python train.py --head_dim=64 --d_mlp=448 --vocab_size=512 --rope_base=10000.0 --rope_fraction=1.0 --parallel_block=false --init="orth" --init_std_down=0.0 --optimizer="muon_variant" --lr=0.00628 --warmup_steps=36 --final_lr_fraction=0.0 --doc_mask=false
MLP neurons of a small language model. Each row is named by its layer, matrix (gate and up: input weights; down: output weights) and neuron, and shows model dimensions 64-127. Each number is 200 + 30 x the weight over its row's rms, rounded and kept within 0 to 999. A neuron's up and down rows have the sign that makes its largest values positive.
After each neuron's rows, "fires before" lists the tokens most often just after its 100 highest values on Wikipedia text that the model never trained on.

L13.gate397,209,188,222,217,200,200,183,228,220,155,170,179,219,289,246,192,211,222,230,170,161,252,190,189,241,238,161,222,219,183,190,228,158,243,224,171,161,227,243,191,128,222,270,151,166,172,194,189,166,196,200,182,211,189,207,237,169,212,160,192,140,177,193,186
L13.up397,187,216,197,208,179,187,159,188,187,166,190,162,233,224,206,160,214,162,209,228,211,210,222,209,227,141,184,194,208,236,190,156,198,184,189,147,189,190,255,208,165,185,199,128,164,166,165,231,196,225,215,171,184,183,163,242,168,177,184,177,204,213,191,220
L13.down397,192,201,205,151,234,223,194,267,186,182,191,168,210,228,168,204,219,201,187,231,241,211,194,171,199,199,154,262,175,195,165,168,250,217,155,193,183,168,190,211,226,159,216,236,214,179,188,215,249,177,179,191,174,197,246,229,225,195,181,199,210,224,186,225
fires before: "t", "m", "er", "d", "es", "res"

L13.gate4,166,255,177,183,159,218,207,235,227,171,243,209,159,219,210,202,173,243,205,217,193,261,162,235,210,153,206,265,197,188,192,192,194,178,211,177,202,181,155,192,197,213,178,160,137,208,197,183,174,244,187,218,160,227,195,184,165,194,145,217,184,194,212,171
L13.up4,231,209,210,214,193,259,197,162,228,186,163,251,174,257,174,173,223,222,210,219,185,179,241,255,193,169,159,207,218,174,186,225,226,207,207,205,198,203,197,267,186,208,191,191,225,159,196,174,192,160,212,124,213,215,222,220,182,181,244,161,161,234,204,188
L13.down4,227,191,220,185,233,213,214,213,267,157,147,248,232,195,263,178,198,198,237,189,209,182,209,229,189,201,186,216,200,182,219,152,192,202,261,212,182,161,185,208,187,177,209,242,168,210,214,225,202,208,212,228,150,176,188,187,189,174,199,175,224,199,236,193
fires before: " of", ",", " in", " to", " is"

L6.gate263,208,197,180,161,194,134,214,250,218,204,245,225,196,207,207,165,209,198,202,211,283,211,236,160,182,238,177,198,200,170,205,199,175,166,238,198,197,184,178,226,283,174,181,212,220,194,243,236,235,156,163,223,199,204,189,197,207,220,233,149,175,183,208,217
L6.up263,199,212,167,216,201,199,197,127,255,178,208,201,195,205,152,148,190,253,167,183,142,186,213,225,178,151,218,130,248,193,222,196,215,156,169,158,185,193,138,140,236,270,225,180,167,109,169,244,215,203,200,172,199,203,200,211,178,188,159,184,210,168,210,185
L6.down263,198,206,213,194,219,211,141,167,186,134,217,173,203,203,155,213,182,160,231,209,190,221,206,194,207,198,199,235,181,180,232,197,230,199,217,191,231,144,239,188,179,182,159,220,198,180,180,160,192,196,184,182,227,183,200,139,170,213,223,166,166,224,225,211
fires before: " ", "s", ",", " with"

L17.gate177,154,221,142,204,244,266,201,151,224,204,201,159,179,185,270,232,182,179,166,218,216,209,202,172,176,259,203,228,174,212,213,264,221,141,246,233,226,247,199,164,176,240,193,183,204,157,170,248,164,166,205,236,177,245,230,114,236,161,197,212,189,175,241,125
L17.up177,192,212,218,209,261,219,168,204,198,190,195,257,221,139,152,227,196,194,223,184,243,214,252,134,217,212,164,207,214,233,177,226,160,210,204,224,137,189,248,198,181,225,213,170,181,227,211,212,139,200,180,213,177,208,237,192,207,233,225,178,203,179,262,142
L17.down177,274,205,191,220,216,183,186,146,148,212,218,225,203,222,212,184,204,122,186,235,213,193,161,207,214,186,199,215,161,204,215,156,213,211,198,227,209,222,179,169,237,218,286,193,253,230,178,162,201,179,153,132,202,204,234,216,220,187,179,239,163,162,186,269
fires before: "im", "o", "e", "as", "am", "ou"

L17.gate81,213,217,205,189,192,221,186,186,230,190,208,246,216,160,224,218,229,225,198,151,192,232,226,166,197,213,217,254,249,204,194,232,165,159,177,221,179,204,168,205,179,225,234,173,217,188,193,225,165,176,219,205,209,199,99,172,175,184,162,170,216,156,227,197
L17.up81,253,183,195,218,183,222,237,218,195,261,206,139,192,241,140,177,237,168,225,226,230,177,119,123,223,250,154,220,200,214,161,220,188,198,175,203,197,201,198,193,239,181,239,229,183,205,185,196,202,153,174,251,208,231,213,215,209,202,258,232,262,207,232,242
L17.down81,194,199,164,193,257,233,188,216,153,243,185,162,164,203,168,282,223,245,202,211,185,182,206,214,239,215,118,237,187,192,220,143,206,145,219,159,214,223,208,217,137,218,226,189,181,220,196,203,203,129,220,191,193,148,227,256,238,200,184,244,212,228,241,215
fires before: "h", "p", "k", "ac", "ran", "ound"

L14.gate42,166,218,229,183,169,185,165,208,231,184,235,168,181,192,203,194,128,220,203,163,158,180,128,182,233,217,212,162,212,186,230,207,206,167,205,247,224,192,185,164,226,195,173,214,184,216,184,145,179,166,218,260,173,164,180,187,211,220,188,132,188,166,183,230
L14.up42,223,176,237,221,186,261,219,145,194,202,145,234,217,155,215,208,226,195,134,227,205,220,150,188,178,181,202,184,231,218,186,229,237,227,232,188,212,228,158,271,210,168,173,185,222,172,231,221,198,137,155,197,151,244,232,202,214,177,191,192,174,122,147,227
L14.down42,224,168,187,176,234,212,260,157,208,210,216,179,200,185,219,187,281,194,213,185,188,200,235,205,226,232,260,189,156,193,196,121,169,219,205,207,236,156,201,246,154,252,184,211,176,215,241,229,182,227,143,189,267,231,175,183,162,201,240,199,166,191,205,221
fires before: ".", " and", ",", " of", " in", ".\n\n"

L10.gate31,207,208,204,197,205,202,186,241,153,183,235,197,194,220,215,227,238,240,160,266,249,212,178,218,196,175,155,247,211,187,186,193,264,211,216,194,170,179,229,229,188,271,153,164,212,170,166,209,227,184,184,214,250,167,184,184,182,229,223,200,271,203,235,223
L10.up31,190,243,174,221,154,242,221,179,170,178,204,210,250,186,218,178,201,261,150,155,150,183,233,215,187,168,199,209,191,192,222,237,217,203,195,232,231,206,178,162,130,219,179,199,224,152,203,224,182,179,171,187,194,210,223,226,215,216,191,209,179,143,208,202
L10.down31,226,186,192,159,202,204,228,198,189,182,207,141,203,208,180,214,205,166,168,162,222,207,181,197,227,192,255,206,205,257,150,194,196,207,200,194,203,245,181,159,174,235,162,179,136,224,217,187,208,212,148,216,208,228,180,191,214,230,218,199,224,190,193,209
fires before: "d", "s", "ing", "e", " ", "z"

L14.gate8,133,225,190,188,224,187,239,277,181,249,159,187,237,184,194,189,203,204,184,224,180,201,204,219,162,235,202,231,221,220,155,201,223,201,154,196,213,189,175,179,194,241,239,184,195,218,213,206,174,177,201,232,142,204,228,218,249,226,166,151,148,230,202,196
L14.up8,191,144,171,269,187,208,197,186,203,215,196,215,236,185,242,205,184,204,150,190,93,226,183,244,203,120,220,196,176,229,210,213,218,182,228,208,189,177,153,185,196,189,246,188,201,184,165,211,170,194,155,184,201,222,184,223,190,241,183,228,201,213,191,242
L14.down8,249,247,170,217,231,226,270,215,213,220,139,164,242,228,187,204,201,211,214,192,151,235,207,250,119,190,203,155,187,218,264,162,212,173,229,188,225,141,193,251,208,227,185,244,192,184,225,201,248,219,143,223,192,227,234,180,170,204,221,191,184,193,236,201
fires before: "he", "s", "h", ".", "her", ".\n\n"

L4.gate329,173,227,201,249,239,211,202,218,172,196,190,254,235,137,205,214,227,234,166,187,228,213,234,150,258,214,211,194,187,184,203,165,238,234,189,169,237,216,189,214,217,221,243,201,189,208,243,187,225,131,221,201,220,113,219,239,168,191,207,193,210,247,219,158
L4.up329,199,247,190,188,152,198,158,216,203,224,215,183,226,216,198,245,216,210,195,234,161,262,206,138,200,244,206,203,224,202,175,209,190,214,212,213,237,206,223,154,183,180,175,177,223,207,240,267,194,226,246,177,185,219,234,205,230,220,239,158,236,239,211,167
L4.down329,217,202,197,231,189,235,251,225,227,262,260,245,207,240,201,185,181,213,146,212,127,131,221,207,206,243,205,189,182,232,128,186,195,185,224,124,234,186,209,177,188,161,197,209,197,217,141,199,240,206,282,217,215,146,170,215,230,181,217,174,158,157,195,232
fires before: "s", "o", "ion", "qu", "ing", "e"

L11.gate207,265,188,200,198,201,231,189,229,232,152,200,148,204,211,213,164,223,214,209,181,155,219,176,161,243,217,225,193,204,184,219,187,187,194,186,198,258,213,161,160,180,206,131,192,135,192,144,147,226,194,205,158,207,184,197,161,203,228,184,266,158,202,241,166
L11.up207,173,142,202,241,225,175,251,225,210,219,181,208,183,208,189,207,231,207,188,247,187,240,186,198,253,143,203,184,234,222,231,202,170,122,215,132,196,167,190,143,219,179,187,155,205,161,199,201,212,195,208,216,226,187,217,217,187,179,193,218,174,226,197,110
L11.down207,217,167,175,190,230,266,228,226,227,224,237,192,202,232,197,183,235,184,157,167,180,202,191,239,200,289,236,203,251,245,190,177,213,205,187,188,201,169,210,196,184,209,227,226,192,210,152,224,208,175,163,216,251,200,186,250,199,185,197,233,152,165,174,214
fires before: "g", "t", "n", "ar", "d"

L14.gate306,183,196,171,154,236,155,166,201,256,185,170,252,172,143,208,204,164,163,189,181,175,187,180,191,202,186,183,225,206,231,256,195,189,205,178,283,166,217,203,189,222,207,216,193,197,179,175,183,206,176,218,180,194,248,189,163,164,224,256,233,218,208,209,178
L14.up306,226,198,187,223,182,124,211,192,215,175,149,173,207,181,211,168,212,190,219,167,173,199,181,234,232,273,247,189,236,180,175,185,131,240,184,232,206,187,154,218,228,242,193,185,178,259,144,205,239,219,141,190,232,237,172,158,213,202,192,129,171,207,230,215
L14.down306,221,200,238,205,236,212,229,209,235,210,170,259,206,168,199,193,209,222,252,169,184,230,240,233,198,205,168,183,227,237,216,244,215,210,182,209,246,214,180,208,168,240,186,210,222,166,162,251,194,142,278,226,174,200,198,203,150,245,211,217,231,202,234,187
fires before: "ip", "o", "ian", " f", " a"

L7.gate265,210,193,207,172,190,202,178,226,197,190,127,214,216,165,194,226,200,267,224,195,216,217,165,208,243,196,204,190,235,207,170,166,192,215,163,233,211,229,249,176,307,201,283,207,204,235,188,216,163,182,159,185,246,245,236,236,174,198,199,173,206,169,223,159
L7.up265,220,158,186,178,209,206,214,206,214,123,190,208,182,192,202,183,156,231,230,206,128,261,247,192,224,165,251,223,182,172,237,309,178,181,173,186,189,214,248,173,234,179,255,233,233,226,176,171,217,200,200,236,218,230,195,214,188,218,160,180,206,195,251,148
L7.down265,211,213,213,235,226,213,159,169,168,197,218,198,229,199,169,189,212,156,155,237,187,268,198,177,217,182,256,203,161,194,171,227,182,201,213,203,212,184,255,221,259,212,229,164,211,255,194,224,203,216,199,205,240,201,226,177,207,169,186,224,185,205,182,179
fires before: "n", "t", "re", "el"

L2.gate127,175,175,231,255,171,218,186,177,190,177,218,235,224,185,213,178,183,192,180,146,209,209,209,200,143,203,186,217,204,149,187,226,176,216,205,268,155,236,158,174,172,197,148,141,207,229,220,202,217,182,222,176,173,223,198,183,150,201,194,206,176,158,229,180
L2.up127,154,163,239,214,199,218,181,194,176,108,210,257,204,210,206,221,205,167,189,195,214,184,211,197,207,209,212,157,208,202,230,242,209,182,241,289,202,178,256,242,168,187,137,150,210,225,197,205,185,142,205,216,215,215,287,227,188,163,205,186,212,152,223,233
L2.down127,167,227,223,226,176,230,179,191,191,122,244,223,172,149,175,194,149,137,201,180,251,196,173,164,213,207,221,144,217,182,218,214,196,217,183,247,191,165,197,199,241,207,218,187,200,229,262,199,225,163,213,192,211,180,176,197,187,202,188,211,252,164,163,185
fires before: "av", "im", "as", "ad", "ist", "igh"

L12.gate92,129,212,186,217,217,200,238,183,161,253,193,223,237,184,176,151,185,157,220,223,228,223,202,217,161,191,226,199,246,219,135,215,166,249,196,207,225,199,195,176,207,255,223,203,132,182,193,229,190,222,264,214,215,205,235,206,167,240,192,213,188,151,200,196
L12.up92,196,188,204,222,188,266,199,209,158,229,188,272,191,167,223,137,208,166,185,166,229,202,155,240,198,167,184,193,207,210,112,201,198,258,175,205,242,184,172,133,196,247,210,146,188,201,163,258,209,233,210,201,236,203,168,226,218,246,190,254,197,170,197,216
L12.down92,244,238,188,201,247,246,210,217,231,204,159,165,113,223,194,197,187,185,186,175,184,221,170,258,182,202,157,198,175,145,224,179,207,213,208,198,204,185,198,177,165,203,194,184,269,257,162,254,268,238,200,186,211,179,213,232,196,234,182,214,172,176,158,216
fires before: "he", "l", "ad", "her", "it", "c"

L4.gate397,156,214,201,205,217,176,214,166,218,227,151,213,179,205,219,165,223,190,171,207,197,186,189,185,290,160,201,168,201,175,168,135,164,198,238,190,202,148,210,185,188,257,228,234,191,215,208,204,214,275,188,198,214,157,183,192,207,183,234,155,215,243,178,181
L4.up397,161,183,206,236,150,160,169,125,181,171,200,248,181,130,151,227,213,195,177,193,192,205,204,227,230,180,214,261,185,191,185,190,215,211,197,202,202,248,212,192,225,196,200,227,247,192,174,190,171,226,206,167,195,179,163,210,164,191,237,251,239,190,192,195
L4.down397,197,248,203,200,230,213,213,201,202,212,260,231,262,228,160,169,167,169,224,189,162,248,203,231,187,215,195,241,199,224,177,196,265,213,197,218,203,162,211,273,228,165,174,212,215,219,199,187,168,187,238,229,205,201,193,176,237,198,217,216,183,172,167,216
fires before: "n", "re", "i", "it", "ist", "el"

L16.gate249,201,211,158,137,212,236,196,274,129,246,209,187,215,196,200,246,200,205,212,237,178,210,274,239,178,191,145,247,212,176,203,180,231,251,238,189,192,237,147,167,229,230,167,196,197,166,209,196,187,200,187,239,226,184,223,133,211,138,182,188,244,168,205,246
L16.up249,220,212,195,166,194,175,173,236,166,186,211,208,196,242,199,269,198,226,228,186,228,120,200,225,185,234,177,221,268,182,222,263,199,222,165,210,184,205,167,208,223,253,177,216,226,240,216,198,176,239,246,175,201,177,239,192,159,156,145,286,198,178,202,205
L16.down249,160,195,179,158,279,231,211,231,218,204,210,152,190,191,228,207,200,182,213,241,219,201,165,222,204,130,159,239,166,155,176,196,171,186,198,224,192,232,237,197,241,219,203,204,216,161,193,156,192,176,223,200,162,149,225,205,162,185,208,186,214,159,203,251
fires before: "ic", " of", "y", "er", "n", "s"

L6.gate211,182,184,221,198,162,174,190,210,188,213,209,195,204,142,194,229,245,195,223,221,164,185,205,232,189,267,230,176,195,189,202,207,203,220,192,199,223,213,258,230,222,195,282,205,197,204,173,181,187,167,212,170,167,123,181,177,202,170,136,126,188,209,192,198
L6.up211,229,204,189,172,214,227,216,211,209,239,158,183,207,203,186,196,172,222,237,174,179,152,177,181,179,217,201,153,147,227,202,177,187,232,194,170,117,263,213,225,250,195,221,235,166,241,225,212,176,229,201,206,192,181,189,181,271,181,180,265,181,199,179,201
L6.down211,176,247,183,234,200,160,218,234,149,251,183,194,219,239,205,228,181,233,178,197,228,198,156,207,139,224,236,206,209,184,189,168,224,156,171,179,221,194,235,169,152,152,243,184,247,170,161,173,192,194,181,279,238,197,168,207,235,240,181,230,189,163,258,196
fires before: "ch", "e", "ue", "n", "a"

L6.gate370,237,190,166,248,227,186,217,228,168,137,162,253,232,170,189,219,223,185,173,203,184,167,209,172,216,214,201,206,206,197,227,175,187,188,234,233,185,165,156,204,166,178,231,228,211,176,209,186,186,212,181,226,137,210,180,188,118,199,245,221,287,169,148,211
L6.up370,186,201,171,206,196,159,188,163,233,172,206,188,197,147,210,159,279,203,143,195,197,224,189,201,195,198,195,253,202,195,218,200,151,200,218,194,228,173,227,193,197,143,203,221,195,183,221,215,170,182,243,158,207,232,192,216,229,189,219,126,201,254,254,196
L6.down370,211,251,165,185,147,226,226,183,203,199,221,168,212,193,173,203,170,184,153,165,145,199,279,161,219,189,216,218,179,158,226,190,157,221,184,184,184,177,175,225,184,131,227,190,264,188,208,259,223,202,202,225,172,191,180,220,215,243,251,212,201,222,151,217
fires before: "e", "an", "j", "t", "ing", "et"

L4.gate50,179,176,211,179,204,239,188,211,185,167,195,200,208,180,196,189,188,241,218,142,166,153,199,190,228,169,219,197,208,188,193,211,209,231,222,279,150,254,210,203,230,200,263,197,216,196,258,229,233,218,239,168,252,205,214,177,218,193,225,175,193,190,185,99
L4.up50,192,188,247,205,219,220,217,200,228,203,211,233,182,156,181,246,195,226,241,250,176,184,187,235,224,148,202,206,214,179,185,192,182,187,249,223,183,231,146,198,217,228,207,282,215,215,184,220,262,240,173,198,209,154,144,192,203,199,231,213,209,224,199,194
L4.down50,137,227,211,173,186,178,156,189,260,177,227,129,212,204,221,215,212,150,220,194,198,216,217,236,246,199,190,205,177,150,259,222,225,196,172,215,178,156,195,190,175,217,167,160,218,157,220,172,182,174,183,252,209,197,236,255,218,205,185,191,130,180,211,227
fires before: "it", "ic", "re", "n", "ich", "l"

L14.gate64,188,208,219,214,148,209,235,213,189,209,158,160,197,197,226,228,202,230,205,240,147,176,178,130,235,223,226,201,200,174,228,239,178,202,159,240,247,194,232,171,210,208,233,242,233,201,210,218,177,213,255,236,219,217,181,152,186,166,162,188,224,204,209,217
L14.up64,182,251,174,203,220,205,199,204,211,208,180,232,188,228,187,152,194,192,190,204,177,174,146,188,236,243,166,235,199,191,224,263,242,242,191,126,199,204,222,277,189,187,226,197,244,153,137,210,178,136,208,189,161,231,190,186,202,200,197,176,171,197,198,200
L14.down64,210,185,153,175,138,216,200,204,204,214,180,206,218,248,228,180,242,198,177,220,195,163,242,190,179,187,181,200,184,168,228,203,154,179,211,222,240,191,167,182,193,166,246,180,201,233,156,186,206,165,214,192,218,135,274,245,210,179,235,142,163,192,252,209
fires before: "h", "p", "he", "l"

L12.gate146,222,203,197,185,241,172,186,216,157,160,215,192,267,185,186,252,206,179,166,109,211,177,222,145,188,173,226,220,224,173,187,175,252,197,227,278,211,151,168,168,215,225,283,239,213,154,202,195,178,181,211,170,189,205,161,182,176,201,175,183,194,223,211,191
L12.up146,203,234,184,185,191,209,221,177,202,187,192,200,192,186,207,218,142,208,198,215,206,231,196,222,257,201,110,235,159,220,241,196,159,287,214,178,201,210,197,189,205,210,187,180,181,184,261,163,250,247,208,203,211,225,153,188,230,212,201,216,213,167,202,171
L12.down146,201,179,237,160,218,157,165,129,245,201,222,178,178,190,246,223,186,201,209,230,231,132,236,189,207,189,147,210,154,222,201,187,208,154,201,177,171,168,215,214,220,233,233,185,140,254,159,187,188,240,231,250,228,202,210,218,217,214,179,179,217,213,239,277
fires before: "l", "ic", "il", "s", "as"

L4.gate381,162,227,195,192,200,210,241,251,219,175,184,186,205,206,222,226,177,236,161,222,239,187,258,234,210,253,176,187,183,230,226,244,174,176,188,197,187,170,223,182,228,190,217,198,187,158,219,196,179,181,191,155,223,259,205,198,145,147,187,196,262,209,129,207
L4.up381,241,162,198,224,175,197,182,192,170,201,233,216,189,242,283,227,223,239,148,239,203,156,172,195,147,218,166,237,211,260,195,153,209,195,161,201,210,214,200,188,206,252,207,210,182,226,250,250,164,191,231,179,193,170,152,212,166,163,163,174,219,223,188,203
L4.down381,175,197,203,171,207,162,250,211,211,200,237,167,227,177,244,187,154,235,197,195,207,219,233,246,205,219,189,175,262,209,231,205,169,252,176,235,200,207,155,206,160,226,213,191,189,187,177,204,244,179,136,209,269,197,177,227,168,212,241,201,183,131,202,208
fires before: "|---|---", "y", "er", "|", "|---", "ic"

L4.gate184,197,193,190,224,185,205,188,197,153,222,172,196,187,186,172,215,229,174,176,172,202,263,217,163,182,201,201,203,263,190,220,224,140,207,230,177,184,251,214,187,197,206,224,197,255,129,168,181,216,207,178,198,265,161,205,164,144,171,185,165,230,196,169,267
L4.up184,170,206,159,226,236,170,220,162,202,215,214,172,240,193,150,153,205,216,199,161,184,170,139,209,211,216,192,194,202,195,236,186,244,244,222,213,141,186,205,189,201,286,253,191,194,179,232,177,220,202,125,208,222,177,211,259,221,227,173,191,235,212,188,198
L4.down184,184,212,182,199,264,232,175,222,144,151,186,162,154,220,192,141,183,181,191,227,182,222,178,160,205,209,245,198,209,214,198,212,179,218,198,214,153,236,265,202,260,211,173,207,200,151,196,209,184,159,219,204,220,193,192,208,188,138,185,218,131,178,166,217
fires before: "r", "s", "er", "ri", "ain"

L10.gate351,238,181,206,166,229,197,171,177,190,235,207,194,171,161,202,203,205,201,157,226,195,241,248,228,176,261,196,238,184,212,209,201,206,159,205,198,215,208,220,190,216,187,197,230,164,187,194,237,196,197,199,173,173,200,200,181,150,223,201,178,231,216,179,255
L10.up351,269,184,205,200,193,183,190,209,191,221,266,249,213,232,203,195,217,224,204,191,245,224,209,175,248,198,197,205,153,209,200,204,183,211,234,246,197,230,219,183,249,239,188,165,219,220,232,206,208,222,201,183,177,195,195,172,210,212,222,193,192,223,185,200
L10.down351,201,202,179,205,203,247,242,183,205,158,197,180,208,193,210,196,170,206,182,256,225,230,241,202,209,228,168,200,195,190,224,242,210,204,131,192,174,205,204,201,176,180,212,213,188,244,175,218,217,220,213,157,249,193,179,173,213,216,195,175,250,187,169,225
fires before: "|", "|---|---", "-", " ", "\n"

L4.gate213,219,202,168,192,219,103,207,232,168,206,187,226,191,173,192,208,231,236,217,208,222,212,177,209,187,224,213,219,179,187,190,186,184,192,173,209,176,249,202,151,163,175,144,258,217,185,240,221,198,186,130,213,192,241,181,158,271,223,183,199,241,205,188,204
L4.up213,207,246,170,230,195,204,176,224,184,224,225,246,209,209,224,197,228,146,171,231,205,237,181,204,223,189,162,248,239,210,229,221,213,185,194,183,251,210,237,101,158,164,224,227,218,137,239,218,190,211,199,170,137,220,234,201,179,199,226,218,179,230,200,235
L4.down213,249,201,159,187,184,190,226,167,205,206,202,198,177,148,196,182,191,214,222,194,216,153,246,222,205,182,202,220,196,206,176,208,198,228,169,199,121,202,173,231,201,202,220,240,207,210,230,213,220,138,179,198,217,193,148,202,148,181,173,248,169,210,259,191
fires before: "an", "it", "ic", "y", "op", "ing"

L16.gate202,220,229,184,171,251,226,182,197,215,222,202,166,159,253,166,180,221,187,162,150,198,174,168,194,182,221,217,190,276,191,159,187,143,192,207,221,207,198,257,188,211,185,250,185,209,172,244,202,181,180,182,180,182,265,200,199,252,223,226,140,172,197,215,201
L16.up202,163,191,236,236,178,203,116,226,195,243,254,211,210,133,169,146,216,190,232,185,179,200,160,239,178,151,170,173,230,193,191,216,188,139,178,197,238,148,229,199,172,224,199,184,193,181,239,235,258,207,247,151,191,221,168,218,123,184,186,182,207,208,181,176
L16.down202,219,145,208,204,210,247,249,275,203,203,124,182,198,185,219,210,218,204,155,186,225,204,178,260,192,182,171,181,200,203,204,214,202,186,257,193,235,190,201,232,181,241,212,185,228,166,215,244,180,149,214,230,239,172,219,192,202,179,239,241,213,216,241,184
fires before: "s", "d", "ing", "es", "ed", "0"

L13.gate134,227,183,246,153,173,182,214,191,205,220,216,199,186,257,216,225,205,198,225,209,218,192,206,212,233,165,140,183,182,169,226,223,197,205,213,140,231,286,231,188,218,224,133,210,174,189,170,158,158,244,190,253,205,243,215,184,210,172,184,207,186,246,200,226
L13.up134,234,187,226,194,187,196,168,212,230,148,244,217,190,190,234,235,201,247,112,198,215,225,207,196,170,211,184,194,203,232,227,167,187,216,181,185,189,196,203,248,201,229,239,235,194,194,238,164,157,217,236,193,234,203,198,164,218,175,173,244,203,162,181,201
L13.down134,242,219,258,183,265,176,192,243,225,193,151,191,178,250,205,203,194,235,212,217,157,206,190,190,191,226,207,137,279,198,223,227,146,184,238,177,197,208,212,228,186,183,205,177,144,180,226,176,200,198,189,194,217,153,206,206,142,190,183,211,200,184,178,222
fires before: "y", "ic", "s", " of", " "

L11.gate81,185,224,145,167,130,203,235,212,175,193,177,207,187,201,219,219,217,166,174,237,205,238,224,204,203,176,244,212,221,189,195,262,201,147,213,167,171,250,172,231,238,263,219,168,231,193,217,231,216,245,206,188,200,207,197,188,208,167,166,176,199,234,205,180
L11.up81,201,247,192,133,213,241,229,245,176,208,207,231,231,156,205,219,173,229,170,244,146,193,183,206,210,222,196,217,242,198,156,208,165,234,198,242,137,235,189,174,239,238,166,155,191,253,183,210,180,245,212,208,224,200,175,211,248,220,196,201,195,207,215,149
L11.down81,207,221,190,217,255,215,149,207,232,217,217,215,203,244,219,203,262,204,218,195,192,210,227,230,196,169,174,153,241,205,248,222,179,288,182,209,196,130,222,224,176,165,212,150,177,174,235,211,209,187,217,200,217,216,233,207,224,172,203,199,218,150,141,227
fires before: "s", "ich", "m", "-", "n"

L15.gate218,203,159,245,184,175,213,219,174,162,221,168,166,209,206,229,207,179,173,164,220,248,182,212,99,172,218,238,219,224,192,256,249,236,193,207,227,180,213,210,203,170,238,195,192,174,200,201,197,163,212,193,253,182,189,178,216,199,171,208,244,197,225,155,244
L15.up218,210,171,236,184,202,131,213,203,186,332,204,173,174,170,231,196,172,228,176,146,178,218,193,177,173,221,208,194,210,222,247,152,173,177,195,204,121,208,230,233,276,222,170,215,185,215,200,183,194,195,224,196,247,145,150,240,252,174,164,201,195,229,244,246
L15.down218,140,212,238,267,224,228,195,164,204,206,240,247,163,193,184,198,226,170,191,242,204,188,229,252,183,212,254,197,232,199,183,201,253,173,177,204,135,194,200,140,204,196,233,146,188,199,183,151,190,211,105,165,163,170,174,242,207,216,151,200,222,238,223,211
fires before: "e", "er", "nt", "al", "n"

L4.gate316,208,218,188,145,156,171,143,157,170,207,216,296,184,226,174,225,169,161,163,186,208,206,156,200,208,152,239,232,197,159,187,224,150,206,159,179,199,187,211,168,208,178,215,214,202,265,210,206,147,206,173,235,205,184,239,170,216,245,235,197,192,262,202,189
L4.up316,212,179,213,230,190,203,198,250,165,157,184,200,211,188,207,228,197,211,228,118,191,130,213,239,213,188,247,231,229,127,141,218,190,162,207,200,178,167,194,149,168,203,195,202,168,192,186,160,191,155,167,167,249,221,161,229,166,182,141,175,200,219,227,210
L4.down316,207,234,233,194,188,214,203,207,133,194,198,224,200,240,174,220,193,193,196,228,174,210,192,164,212,235,198,232,195,206,229,138,222,198,200,158,216,219,196,178,252,209,183,196,179,228,224,191,198,176,208,230,281,133,213,213,237,214,231,236,254,218,229,206
fires before: "g", "ter", "ed", "in", "ing"

L14.gate439,203,183,159,187,207,195,117,187,206,154,231,245,117,185,156,148,196,189,214,153,253,173,229,201,190,230,255,229,248,229,218,200,176,185,232,199,182,240,172,181,225,160,224,238,237,187,162,166,225,190,221,180,228,171,219,183,223,200,166,175,160,216,244,221
L14.up439,200,173,157,194,249,227,233,222,166,216,215,125,165,168,214,187,161,228,230,187,226,183,224,209,182,209,237,184,168,173,217,199,182,186,215,241,209,170,219,196,208,195,163,203,221,210,207,187,243,222,216,231,215,184,241,209,221,232,153,166,196,194,233,160
L14.down439,168,218,183,202,195,192,144,180,243,217,186,180,199,195,164,167,205,229,186,259,187,218,171,247,213,179,211,192,231,150,188,196,196,173,183,200,158,187,180,195,249,247,207,193,254,231,160,192,237,188,257,207,193,195,168,220,183,182,181,249,191,232,251,212
fires before: "ed", "ing", "s", "er", "ment", "an"

L13.gate155,204,210,202,207,262,245,194,190,164,162,190,265,180,188,221,223,153,168,223,187,222,201,213,249,184,195,176,218,253,230,190,171,145,256,239,137,160,171,205,223,158,236,264,209,249,227,152,171,175,262,192,219,178,207,197,189,222,221,160,167,179,222,216,195
L13.up155,191,197,174,195,177,197,185,231,240,191,178,247,253,179,199,207,179,177,200,230,274,153,212,243,242,184,167,178,221,209,197,213,214,214,229,194,188,250,231,205,205,249,237,172,184,206,154,257,159,182,221,147,229,206,191,182,179,184,231,208,196,229,211,214
L13.down155,225,188,148,238,216,234,263,233,254,176,140,193,209,207,173,247,201,174,197,156,275,247,253,221,211,188,177,160,203,201,208,181,237,186,192,216,196,185,224,191,137,242,242,207,212,227,219,207,191,144,229,225,147,209,214,189,252,193,210,195,152,212,190,222
fires before: "d", "her", "t", "s", "he", "k"